Part of a small language model's weights.
Size: 15 layers, width 640, 15 heads of 64, vocabulary 8192.
Training: a variant of Muon for these matrices, 903M tokens, 6887 steps.
MLP neurons of a small language model. Each row is named by its layer, matrix (gate and up: input weights) and neuron, and shows model dimensions 544-607. Each number is 200 + 30 x the weight over its row's rms, rounded and kept within 0 to 999. A neuron's up and down rows have the sign that makes its largest values positive.
After each neuron's rows, "fires after" lists the tokens most often just before its 100 highest values on Wikipedia text that the model never trained on.

L3.gate327,142,243,204,194,178,202,198,189,217,215,181,221,168,173,240,216,260,194,242,213,189,179,195,182,178,247,190,193,248,196,173,155,200,156,185,212,180,141,154,165,186,182,211,221,182,155,212,191,203,218,146,251,162,246,240,185,166,201,235,201,206,185,217,159
L3.up327,179,215,194,231,199,200,188,202,259,166,206,208,235,198,156,194,157,184,279,218,232,235,228,242,281,156,181,185,182,161,145,178,161,180,234,177,186,210,172,175,180,214,180,192,193,230,228,252,227,196,148,237,233,255,152,195,157,180,218,190,227,194,229,188
fires after: " In", " (", "-", " P", " Z"

L2.gate522,194,214,211,225,166,130,186,203,228,215,190,174,186,210,246,183,184,213,237,206,156,245,163,201,203,209,169,268,265,195,157,213,221,235,218,237,223,238,188,197,200,225,212,212,222,250,218,233,206,169,194,229,186,201,245,126,196,211,195,218,229,184,257,205
L2.up522,203,184,181,208,186,231,157,206,194,182,143,261,217,192,133,201,208,135,172,207,204,200,156,221,232,201,145,185,198,152,239,227,210,150,189,183,249,206,226,192,224,202,220,226,180,180,199,199,242,184,207,260,194,196,214,196,213,187,263,203,168,196,199,255
fires after: "5", "1", "7", "0", "6"

L5.gate528,242,183,245,191,194,201,174,164,219,196,220,194,213,160,224,190,211,208,242,226,200,187,218,197,207,186,215,239,205,198,218,233,200,210,199,178,213,191,191,239,220,181,225,181,186,150,208,207,193,227,208,232,211,224,192,224,210,150,260,262,196,194,218,229
L5.up528,145,207,175,170,171,180,224,195,188,231,239,200,199,171,186,180,219,234,188,183,204,207,205,177,189,173,168,250,216,199,201,217,253,171,205,146,206,209,184,199,133,222,201,218,205,181,173,179,196,154,267,267,218,179,241,213,156,196,183,205,180,209,203,220
fires after: " ", ".", "e", " E"

L3.gate89,231,212,130,218,159,137,167,206,160,222,179,165,226,230,162,209,172,243,255,171,251,235,165,211,188,218,165,193,185,191,184,186,153,209,217,235,238,240,179,243,177,185,186,191,190,233,208,159,144,168,179,206,245,180,131,231,203,210,296,185,164,241,252,230
L3.up89,197,228,224,183,203,202,151,206,246,172,178,200,216,155,205,225,136,216,190,190,216,222,171,168,232,152,206,219,207,179,229,190,179,238,201,221,171,225,189,151,172,245,232,258,165,177,204,187,160,222,161,170,190,205,182,239,159,218,204,229,156,144,182,180
fires after: " ", " \""

L3.gate78,210,205,209,263,227,234,191,221,252,168,206,209,238,209,195,204,177,185,220,216,225,213,215,222,211,171,185,218,232,211,200,216,206,173,228,198,200,201,226,251,165,203,212,144,193,243,215,211,195,243,221,255,173,271,212,234,165,211,171,220,168,196,158,190
L3.up78,187,212,211,182,194,231,208,213,194,211,223,186,198,186,158,198,199,208,199,185,159,190,227,228,159,221,226,206,203,129,216,228,169,223,200,168,157,217,244,211,233,184,222,196,167,194,219,240,225,247,219,169,226,194,214,138,221,183,202,253,179,165,231,194
fires after: ".", "e", " E", "E", "s", " ("

L4.gate292,238,199,238,162,197,182,183,168,161,194,223,273,165,183,197,211,164,204,197,223,251,206,270,197,226,172,205,204,181,236,203,146,175,223,248,191,265,229,220,195,212,204,145,157,223,230,132,185,220,173,215,254,254,136,246,205,221,149,182,217,187,196,179,241
L4.up292,217,163,216,145,124,176,213,171,179,233,201,208,299,160,184,231,203,213,217,182,173,204,233,210,154,217,220,249,245,241,188,210,187,202,220,147,188,202,245,204,205,234,172,206,256,204,210,194,204,237,164,213,165,224,179,187,180,200,232,213,162,242,240,194
fires after: ",", "."

L6.gate460,192,261,199,187,200,198,193,209,187,197,176,211,214,202,173,214,193,212,200,159,183,198,206,201,242,159,186,191,241,229,195,139,151,253,219,194,199,126,192,153,226,226,223,194,231,219,192,187,169,160,238,169,192,234,204,179,226,209,198,150,219,157,216,220
L6.up460,227,153,205,221,224,131,215,228,214,233,209,149,225,154,218,228,190,213,183,170,185,214,200,183,274,202,183,232,220,184,157,221,199,211,234,181,151,171,243,139,210,175,192,178,289,217,180,187,211,248,198,214,224,209,262,182,183,244,199,220,216,243,226,231
fires after: ")", ",", "2"

L5.gate37,238,216,258,167,178,221,210,192,185,220,223,209,210,164,205,188,231,205,213,244,208,218,164,189,175,179,213,195,195,146,206,187,190,186,217,219,190,168,220,209,251,168,219,229,204,205,257,240,168,206,178,174,222,242,220,172,210,176,182,197,236,249,180,216
L5.up37,225,235,221,208,219,196,244,166,212,190,222,205,153,190,213,198,159,191,181,182,178,218,178,226,132,191,162,194,194,224,214,226,202,206,187,218,182,226,167,199,170,237,228,231,178,185,185,225,228,165,238,188,292,226,217,186,194,214,164,169,216,163,227,210
fires after: ".", "\n", "ed"

L9.gate138,182,208,182,154,255,203,156,139,130,212,211,234,202,177,205,179,187,171,140,187,180,153,217,196,194,149,241,188,191,214,212,234,197,169,135,155,167,148,222,189,213,180,179,196,228,229,170,189,245,205,211,235,172,117,195,190,236,204,214,187,192,173,210,184
L9.up138,204,165,207,207,224,247,158,121,218,155,199,172,226,182,197,224,206,187,205,235,193,196,204,190,178,167,204,237,168,210,160,200,181,172,223,190,216,209,219,203,218,226,151,176,167,130,225,238,239,244,170,157,159,237,212,167,186,176,208,210,199,227,171,181
fires after: "5", "0", " ", "7", "4", "9"

L9.gate607,182,163,224,234,181,192,125,143,222,240,190,209,205,189,204,225,230,211,160,165,160,226,227,208,195,253,206,216,204,189,177,200,209,197,201,195,207,185,280,189,177,216,170,206,190,191,210,229,190,193,188,228,136,167,191,145,237,257,172,208,184,212,209,173
L9.up607,199,157,204,163,193,215,153,223,151,225,165,211,214,170,251,123,210,160,151,195,206,219,212,149,273,163,195,178,174,188,229,196,229,177,185,282,194,188,200,255,195,272,208,252,175,143,160,227,206,194,161,196,200,219,242,174,218,164,158,141,222,247,244,195
fires after: "0", ",", "5", "8"

L11.gate733,194,159,207,221,156,250,203,235,221,170,174,241,185,190,214,240,198,213,190,192,220,170,104,139,259,208,179,226,210,216,214,218,198,238,159,174,229,168,188,170,166,223,196,183,167,204,172,197,184,180,137,192,251,219,187,215,185,219,137,200,196,255,232,195
L11.up733,239,285,199,198,257,223,189,291,204,216,272,229,218,206,214,170,222,234,229,188,193,196,200,195,194,153,216,131,210,208,243,148,206,173,204,226,233,205,155,148,244,193,247,186,212,217,179,134,263,147,229,140,195,203,217,176,194,188,205,187,211,191,200,207
fires after: " ", " ("

L10.gate25,227,198,233,187,216,141,179,205,199,189,186,258,209,199,133,202,205,223,209,160,167,188,218,233,189,167,168,164,173,226,252,183,185,177,199,168,196,207,237,185,202,154,203,223,192,203,166,187,250,198,254,179,213,220,208,178,186,216,214,236,242,143,193,222
L10.up25,185,302,262,244,233,172,226,185,220,220,233,203,180,211,230,232,148,164,188,249,200,202,174,196,161,163,183,160,166,194,175,221,248,202,187,206,216,179,206,189,192,113,181,237,202,220,217,235,180,274,164,177,237,175,202,181,196,216,224,227,226,224,205,196
fires after: "0", "–", "9", " ", "|", " |"

L11.gate158,257,261,213,229,187,199,225,229,180,232,172,184,215,154,125,230,209,164,209,197,202,234,179,203,197,206,223,234,180,246,245,170,163,226,163,202,278,228,200,193,158,148,152,244,175,214,161,214,241,153,226,237,225,213,165,192,225,186,234,188,174,211,213,204
L11.up158,187,195,175,231,201,230,179,185,182,178,249,174,202,233,223,176,157,176,214,265,217,191,188,159,225,169,248,245,166,257,192,203,179,146,187,236,204,218,165,175,199,155,225,238,217,162,189,261,248,226,239,207,154,221,177,213,216,234,160,185,208,221,213,204
fires after: " |", "O", " L"

L2.gate709,151,193,154,229,177,216,210,178,189,208,200,158,194,177,205,174,108,193,247,232,201,230,213,142,160,176,211,178,219,234,217,135,244,186,162,205,221,230,215,243,164,204,214,191,161,188,195,198,199,207,193,223,227,192,214,227,146,196,214,217,150,129,198,199
L2.up709,203,175,181,250,221,254,240,188,180,241,227,205,179,174,132,199,178,177,222,210,166,196,188,224,177,197,227,190,199,168,189,196,249,204,145,210,186,234,215,204,183,194,224,155,187,212,199,205,182,242,241,166,177,227,231,139,168,202,157,222,180,205,239,237
fires after: " ", " |"

L3.gate142,189,257,138,168,187,217,229,189,159,206,191,164,185,194,190,245,207,241,196,217,192,149,243,235,206,177,229,232,214,193,285,193,210,186,138,229,237,148,200,257,203,220,173,203,203,161,204,166,184,187,206,157,177,202,196,275,216,236,213,175,212,249,204,199
L3.up142,175,200,163,188,148,233,195,202,223,201,156,204,224,216,233,209,174,237,199,224,179,133,185,215,207,210,181,204,174,176,222,156,191,226,173,190,201,154,220,236,213,200,221,202,194,192,277,239,231,215,208,196,198,154,192,191,189,151,230,232,203,176,160,202
fires after: "\n", "1", "|"

L2.gate565,157,231,200,149,233,157,195,151,210,186,240,213,200,181,185,169,191,178,191,240,200,181,235,184,255,190,202,159,208,203,236,186,217,195,189,201,117,187,120,182,223,202,219,198,225,141,241,180,171,214,238,232,205,257,204,203,227,225,195,184,144,196,196,243
L2.up565,212,228,195,196,195,227,193,257,210,197,235,223,202,240,204,289,176,198,224,229,206,195,180,229,208,215,219,203,205,164,198,174,211,197,154,257,157,175,241,155,175,199,255,241,222,227,160,207,209,172,224,229,199,173,212,249,197,203,178,223,230,201,197,173
fires after: " ", "0", "1", "ir"

L2.gate608,182,232,174,229,190,185,183,180,198,193,218,214,154,177,188,266,186,257,210,178,192,191,215,219,193,208,174,185,224,169,123,169,220,161,151,185,233,246,163,178,140,230,180,222,166,184,237,214,179,215,167,208,192,269,164,225,157,136,165,205,233,171,222,165
L2.up608,191,206,206,170,187,176,225,135,245,207,220,164,206,190,226,189,246,187,204,174,213,248,196,206,177,203,177,208,259,213,191,153,246,164,181,195,209,186,222,198,160,284,220,186,182,171,153,235,225,279,186,193,199,252,163,238,145,223,197,184,203,175,185,171
fires after: " ", " re", " \"", "-", " (", " Re"

L10.gate9,214,231,182,192,185,197,220,173,214,212,210,260,222,227,193,264,193,236,208,198,204,205,198,225,237,167,223,169,218,199,196,235,220,211,263,239,187,252,161,208,146,133,183,251,186,164,198,198,166,221,153,209,178,234,212,244,195,191,193,123,260,218,226,169
L10.up9,193,202,255,242,164,208,196,139,142,121,287,246,236,225,231,243,179,191,219,206,190,204,224,216,219,163,206,232,182,203,213,209,164,202,202,244,173,206,210,213,235,225,169,211,268,167,161,213,189,229,204,254,196,200,147,204,183,198,204,216,212,211,154,197
fires after: " |", "-", ",", ":", " re"

L5.gate737,206,188,206,149,146,194,152,221,242,262,234,151,263,202,157,189,193,152,210,252,252,226,205,251,182,148,174,212,243,164,160,207,193,188,206,158,231,192,189,199,233,219,187,182,224,169,211,197,199,165,202,193,254,221,266,186,228,176,166,180,241,142,187,209
L5.up737,228,173,210,203,191,226,173,214,217,290,194,195,162,164,201,146,229,182,227,171,207,220,167,189,201,150,202,233,222,189,162,141,159,198,201,172,207,233,254,133,243,196,166,241,193,222,214,221,209,226,252,210,174,226,251,156,210,224,210,211,213,215,181,186
fires after: ",", " and", " "

L10.gate765,239,227,182,181,237,195,185,246,177,195,233,151,201,233,209,226,219,161,162,232,171,182,234,152,169,158,215,187,223,170,158,182,170,239,175,254,140,127,210,174,214,143,209,253,230,250,204,241,273,176,192,203,220,217,183,173,180,207,173,184,180,218,255,283
L10.up765,182,180,173,228,275,211,179,194,191,192,204,192,219,152,208,230,221,187,188,177,196,220,207,159,243,176,193,228,201,201,171,225,233,151,203,167,211,204,140,215,163,207,201,201,242,280,244,233,172,211,212,131,194,238,141,226,204,219,244,211,176,196,196,229
fires after: " |", " ", " the"

L5.gate162,207,162,193,185,203,195,215,240,231,185,234,180,153,262,211,239,154,208,197,200,237,173,220,224,230,162,204,210,218,165,187,204,245,191,224,173,198,232,173,236,198,213,201,188,177,176,209,203,125,179,228,209,177,201,151,169,196,230,251,177,164,218,199,157
L5.up162,181,178,240,187,190,211,213,216,225,245,219,210,165,211,243,198,205,189,284,232,196,210,201,189,207,214,205,185,215,244,236,176,159,220,163,215,232,231,239,188,204,183,214,157,233,167,174,191,245,200,228,200,210,207,193,241,234,201,199,178,225,225,207,210
fires after: " the", " on", ",", " two", " in", " "

L2.gate790,261,166,197,174,223,187,208,214,191,202,168,218,226,178,222,182,188,194,214,174,147,175,194,183,241,243,249,216,246,178,205,200,225,216,206,246,198,201,235,233,238,179,193,202,222,199,210,206,218,215,266,129,237,142,150,194,226,174,201,166,157,173,244,195
L2.up790,219,236,176,206,189,189,215,221,203,187,269,167,201,227,193,156,194,190,188,176,246,201,189,210,224,204,173,175,162,196,175,147,232,192,220,189,227,214,226,172,191,227,177,214,170,183,205,179,225,189,213,162,213,194,190,196,172,238,201,184,153,188,190,208
fires after: "1", "2", "0"

L2.gate479,223,192,178,174,210,193,228,168,159,251,202,209,211,154,211,192,189,172,215,191,204,190,198,204,215,208,176,181,241,185,214,196,232,198,220,160,178,189,164,244,232,198,223,236,121,186,245,223,160,167,240,205,207,199,205,189,200,173,195,254,175,148,217,224
L2.up479,195,205,188,182,177,241,224,173,229,215,235,180,208,209,231,202,203,242,165,180,125,152,196,220,204,197,194,159,212,158,146,195,154,249,164,207,169,218,194,226,202,230,207,169,178,227,207,170,166,186,231,175,232,140,209,253,197,196,214,178,194,203,229,137
fires after: " ", ",", " G", ":"

L3.gate219,199,193,203,169,130,244,196,151,192,235,194,220,229,169,241,129,213,168,241,191,201,185,226,216,226,207,199,144,174,193,191,202,182,175,220,211,193,218,170,210,223,208,206,194,233,167,197,248,201,194,181,175,156,192,159,179,227,213,204,187,240,195,245,155
L3.up219,167,194,155,179,215,222,221,121,231,224,202,221,183,165,195,221,211,191,195,260,145,197,209,184,190,196,207,214,212,224,177,195,207,225,176,183,191,213,238,220,178,197,181,231,233,181,230,191,218,182,167,183,234,225,228,217,162,255,190,201,167,227,198,194
fires after: " Na", " A", " Al", " Su", " S", " de"

L2.gate586,206,208,196,186,159,168,202,210,188,168,240,185,263,209,146,209,200,179,186,204,217,184,217,172,190,143,204,221,157,183,222,221,204,175,185,172,179,223,183,194,182,209,199,184,204,148,200,208,225,201,212,197,173,201,199,107,210,252,199,246,193,209,224,226
L2.up586,205,142,167,224,199,209,200,177,148,174,198,170,258,197,210,151,226,201,171,150,205,234,209,190,203,139,215,187,197,205,211,235,191,208,186,190,171,174,185,156,170,161,176,215,197,217,237,241,173,214,283,163,164,213,245,166,241,187,224,222,197,156,220,153
fires after: "\n", " ", " Re"

L3.gate168,187,199,198,207,223,262,169,176,214,163,171,216,179,160,199,151,196,219,230,227,182,189,161,174,220,159,259,200,226,168,186,178,188,266,189,234,218,200,200,235,233,229,190,206,211,198,235,196,160,174,248,228,162,213,202,188,248,203,200,192,215,192,139,191
L3.up168,202,227,240,175,225,286,129,214,214,156,187,236,236,253,267,184,195,155,183,259,163,147,164,203,197,176,221,202,198,168,189,247,205,188,243,159,207,187,202,209,201,241,231,164,216,212,245,147,173,186,192,221,193,191,206,199,204,203,175,162,179,188,193,173
fires after: "2", "0", "1", "4", "7"

L4.gate820,219,176,199,247,234,219,231,192,192,194,169,135,235,146,196,195,214,155,246,193,196,221,204,179,163,195,200,185,231,237,233,200,201,208,206,240,221,208,249,203,148,221,210,142,157,188,246,152,199,203,225,199,241,229,189,240,147,231,141,213,156,160,225,225
L4.up820,189,220,225,160,218,260,206,129,210,253,229,237,276,185,230,212,218,194,200,152,162,170,213,257,231,264,220,211,228,171,187,184,212,239,213,257,164,198,153,184,233,172,235,162,150,211,216,169,239,245,165,215,155,203,210,231,212,197,241,205,198,200,250,188
fires after: " ", "."

L2.gate388,218,231,177,205,193,189,174,135,234,170,153,212,186,206,209,212,201,137,179,167,217,221,233,184,175,166,249,205,223,198,203,203,216,242,224,182,211,225,233,231,262,136,163,170,238,183,210,248,179,197,239,196,209,191,221,161,200,226,183,139,138,170,214,208
L2.up388,183,258,219,188,149,199,180,176,190,222,171,217,210,208,239,220,234,211,198,235,207,161,219,205,183,184,218,210,243,186,242,221,241,209,240,217,197,171,216,184,228,212,201,218,173,147,183,193,196,161,200,213,201,202,261,203,167,214,190,185,171,161,190,183
fires after: "2", "0", " so", "e", "]", " The"

L4.gate389,221,237,189,172,225,200,166,134,201,232,232,222,232,168,205,196,195,163,229,203,211,136,204,255,212,155,207,207,232,223,233,204,282,177,249,198,157,227,222,265,208,188,158,156,201,234,187,211,189,188,159,200,222,183,211,222,173,206,246,180,218,175,215,212
L4.up389,278,248,183,186,209,237,220,181,186,195,217,206,249,173,219,223,238,197,223,204,201,216,212,175,213,211,215,197,228,155,208,174,220,188,224,181,222,223,205,151,216,176,227,203,200,173,208,195,235,225,164,217,175,171,221,203,222,181,184,171,220,200,181,166
fires after: "7", "0", "9", "1", "4", "8"

L4.gate265,161,159,214,183,161,168,159,224,177,278,217,186,200,202,169,214,183,208,198,168,194,213,197,220,190,199,215,197,194,191,157,185,231,178,184,225,229,228,224,244,164,181,216,141,203,183,191,177,155,177,172,192,181,243,209,177,196,191,178,199,180,176,212,186
L4.up265,151,180,205,152,205,207,144,201,227,227,175,191,169,182,154,214,186,205,186,248,222,163,222,215,196,164,229,201,180,209,244,176,205,206,188,209,204,218,213,263,211,207,259,219,180,201,275,216,154,252,173,208,250,223,218,196,178,197,163,165,169,143,204,186
fires after: " the", "-", " ", " The"

L2.gate59,198,219,205,219,171,236,183,249,165,248,199,204,206,211,179,203,208,211,190,214,146,197,223,248,208,207,192,188,211,245,186,238,166,214,262,214,179,221,243,154,256,209,156,222,212,216,144,173,156,206,216,215,188,210,214,175,216,188,149,204,239,205,199,199
L2.up59,228,201,189,206,194,262,205,214,200,182,138,220,240,232,198,184,182,146,210,179,212,140,188,242,234,151,259,206,224,224,244,188,199,176,196,221,235,199,160,191,198,160,225,155,129,231,159,223,166,212,241,242,235,205,167,212,224,174,209,209,221,207,250,226
fires after: "3", "2", "4", "6", "1", "7"

L2.gate216,200,207,196,215,214,176,198,227,162,192,179,210,209,213,193,173,183,192,183,202,160,202,212,182,264,182,197,187,213,199,222,184,209,219,114,176,169,183,152,228,202,222,196,208,232,226,209,232,144,206,242,186,195,212,232,181,198,211,201,168,240,212,231,260
L2.up216,220,184,144,158,209,230,198,210,202,177,244,199,195,242,228,174,209,187,192,232,148,165,223,266,241,212,238,220,158,217,174,188,208,200,172,210,184,197,182,173,194,203,146,159,234,164,178,240,267,194,217,156,207,232,197,168,210,165,180,183,218,223,248,182
fires after: "7", " E", "8", "5", "d"

L11.gate673,198,195,188,173,164,192,174,211,209,151,244,198,267,230,215,249,156,211,181,220,204,174,236,148,218,203,229,138,189,233,198,208,211,202,234,202,210,181,195,197,178,221,184,264,235,200,185,193,200,205,207,273,212,210,202,237,245,216,228,248,191,170,235,188
L11.up673,206,233,181,197,229,210,165,202,251,170,201,173,249,159,164,243,195,232,229,186,216,200,225,231,121,206,197,223,153,182,177,240,176,195,205,163,260,209,210,226,183,157,191,181,230,202,175,161,226,204,247,232,207,179,211,209,169,197,169,188,196,199,164,254
fires after: " ", "\n", "8", "7", "2", "1"

L3.gate468,204,159,128,141,192,217,179,220,200,222,200,160,252,180,225,213,166,209,219,143,201,169,187,201,267,226,181,229,226,158,230,189,225,184,151,159,238,183,207,164,187,252,223,181,145,209,200,193,191,147,222,181,223,206,207,220,215,210,193,214,179,217,207,228
L3.up468,208,139,155,136,206,224,189,242,177,183,232,174,271,228,210,217,203,223,172,192,191,155,246,244,219,186,235,254,191,197,244,188,217,197,210,191,217,186,202,168,244,215,237,235,216,201,209,198,197,162,229,192,165,150,202,220,234,212,183,171,224,181,112,210
fires after: "\n", " (", "www"

L10.gate123,208,185,212,261,167,209,210,161,196,203,221,205,264,198,228,193,204,197,211,178,184,186,191,184,174,186,200,279,229,205,174,177,188,167,227,178,145,253,185,190,190,207,177,221,210,149,249,204,198,141,221,162,177,207,231,163,207,207,251,238,193,191,169,194
L10.up123,189,147,197,206,189,256,180,255,222,224,219,224,211,177,197,196,219,197,227,197,219,203,203,205,247,237,184,201,179,239,165,218,183,199,150,188,209,210,241,222,238,180,254,209,249,192,244,183,236,136,201,177,165,215,156,192,227,158,196,224,194,228,205,149
fires after: " "

L3.gate494,185,228,220,187,180,177,202,195,206,228,249,117,212,202,221,247,225,222,133,165,235,193,206,204,216,145,199,207,192,232,204,173,143,235,231,214,216,205,223,179,226,166,218,184,226,208,146,170,203,195,207,219,257,128,223,194,184,188,136,200,212,191,192,255
L3.up494,284,173,203,219,197,134,173,207,207,206,240,153,240,203,99,186,207,211,186,187,174,232,204,249,227,218,228,203,194,188,168,175,230,126,200,231,195,179,214,215,176,213,156,216,193,162,168,148,188,226,158,197,208,176,139,225,208,181,202,222,257,218,211,219
fires after: " New", " Los", " Del", " Long", " York", " the"

L3.gate310,183,226,162,243,173,217,196,200,208,256,244,235,252,213,196,222,188,221,223,226,172,225,194,129,165,212,209,185,200,259,199,200,221,208,176,200,196,116,192,226,189,219,226,226,194,205,154,192,209,195,254,239,209,234,210,211,243,186,168,165,199,236,249,208
L3.up310,208,248,173,207,221,204,216,219,219,202,139,165,203,205,181,230,200,192,227,216,208,217,207,208,175,188,190,199,180,213,198,237,183,177,184,205,169,163,180,183,200,184,230,230,217,191,202,212,251,224,193,214,181,212,168,224,195,210,191,209,161,182,158,205
fires after: " ", "pil", "-", " St"

L5.gate472,176,244,183,203,214,211,179,169,160,220,261,214,272,234,207,266,175,177,193,133,172,166,190,170,231,176,213,210,226,250,169,213,232,204,222,181,166,235,209,257,210,133,180,186,218,158,202,218,208,191,234,192,251,170,150,211,195,171,210,161,229,187,221,202
L5.up472,195,203,210,175,200,200,227,217,194,200,198,188,259,161,174,131,208,224,204,226,214,214,270,214,196,170,208,240,157,172,196,214,189,206,203,170,179,172,187,231,163,155,206,216,177,178,157,181,258,215,200,199,221,175,165,213,195,245,165,217,159,249,266,167
fires after: "1", "2", "9", "0", " War"

L11.gate180,215,183,190,167,226,214,206,180,204,198,131,219,125,219,197,154,201,244,132,241,237,204,203,167,216,132,185,189,253,141,172,240,163,232,182,172,206,190,163,169,185,211,221,195,196,217,204,248,256,291,225,220,158,202,196,220,202,184,215,206,230,173,171,172
L11.up180,238,238,169,163,195,246,173,184,188,145,271,189,184,224,236,186,220,211,174,181,171,224,185,210,232,215,212,159,158,146,169,188,226,202,151,221,190,204,202,214,186,148,226,206,264,208,212,210,158,201,171,170,255,179,153,236,201,164,238,187,238,164,210,202
fires after: " ", "1", "–", "|", "0", "9"

L6.gate290,179,215,251,226,245,181,201,168,207,164,258,204,195,190,159,173,227,201,209,192,196,169,236,200,165,162,152,171,150,149,206,192,220,222,178,193,160,169,196,186,181,219,227,199,178,186,159,219,171,162,191,195,211,236,216,230,212,181,256,160,218,213,213,212
L6.up290,212,256,241,210,239,238,213,219,194,159,200,228,222,200,204,237,199,210,221,215,216,203,232,234,204,156,179,206,209,191,268,218,155,224,170,198,126,269,245,206,198,201,176,186,201,127,192,176,230,151,162,205,204,231,239,177,196,181,193,172,213,165,198,190
fires after: "1", " U", " ", "–", " an"

L6.gate678,209,208,170,175,159,232,237,212,204,248,144,177,176,221,170,177,176,169,182,215,144,152,142,144,123,230,203,221,207,185,255,219,219,235,217,251,182,228,159,249,153,212,202,255,197,205,202,172,193,246,232,132,252,157,193,178,200,224,160,236,220,244,190,197
L6.up678,207,169,172,207,201,218,160,150,212,220,201,261,170,199,228,197,185,192,203,254,177,218,203,180,163,230,176,249,186,152,229,236,203,251,178,183,181,199,227,181,195,211,186,243,189,179,260,206,143,196,218,254,178,160,170,208,158,232,189,179,153,188,187,117
fires after: " |", "1", "0", " /"

L5.gate163,188,134,190,163,203,214,219,188,176,190,186,246,158,178,208,176,205,230,167,198,188,180,219,171,242,195,193,188,229,234,187,256,144,245,111,184,178,267,209,218,237,225,158,238,231,192,199,173,197,240,206,219,165,177,191,203,219,122,217,213,223,186,178,224
L5.up163,178,185,218,242,234,197,141,220,206,234,195,169,209,219,189,137,231,226,204,215,152,230,187,204,245,205,223,178,200,194,141,194,212,241,194,171,191,153,186,224,176,248,247,208,226,211,196,186,143,186,212,162,212,203,214,206,267,170,230,174,156,196,201,192
fires after: " ", " G", "-"

L3.gate232,185,224,224,151,175,223,222,138,200,184,170,132,224,197,170,191,156,211,169,185,152,178,219,205,247,186,204,216,231,232,225,190,153,182,249,152,158,171,263,169,219,226,170,233,162,186,268,159,203,182,219,173,239,208,180,190,248,227,213,204,145,146,190,193
L3.up232,285,238,207,214,189,169,179,255,196,171,229,208,200,194,176,138,252,191,220,182,162,219,231,271,242,262,232,220,198,238,188,192,251,242,187,185,203,212,186,208,195,183,232,250,201,184,188,190,182,211,232,183,233,232,141,176,235,155,209,232,210,204,210,217
fires after: " ", " (", "\n", " Ha"

L10.gate140,234,226,233,195,164,243,193,221,215,228,192,166,295,248,165,175,208,265,168,216,226,178,207,202,209,155,214,185,135,234,167,171,216,246,165,239,227,188,149,179,198,209,236,236,227,177,236,193,185,178,184,182,220,255,182,178,223,197,227,186,203,192,182,157
L10.up140,183,209,157,167,246,198,255,201,129,205,219,204,231,206,183,202,170,241,115,203,218,198,238,200,187,201,188,202,210,203,205,216,159,221,170,216,221,177,137,214,185,159,196,210,288,166,175,208,193,189,178,185,229,196,183,197,200,189,198,262,196,226,227,189
fires after: "1", "9", "2", " the", "0", " "

L5.gate341,165,200,140,154,169,245,230,181,203,231,183,189,197,166,219,214,217,230,243,174,214,158,215,171,202,210,165,197,125,233,172,162,131,232,183,143,181,234,189,183,205,171,178,179,220,192,154,162,221,249,171,284,227,223,201,202,249,199,190,163,190,214,193,179
L5.up341,199,260,170,142,189,227,201,203,183,199,138,186,209,252,179,221,203,218,179,185,161,188,193,215,207,259,212,215,192,199,153,181,188,215,208,211,176,190,243,232,212,194,182,179,271,210,196,278,189,157,164,230,182,194,188,210,268,165,162,192,163,192,203,160
fires after: " ", "==", "-", " I", "s"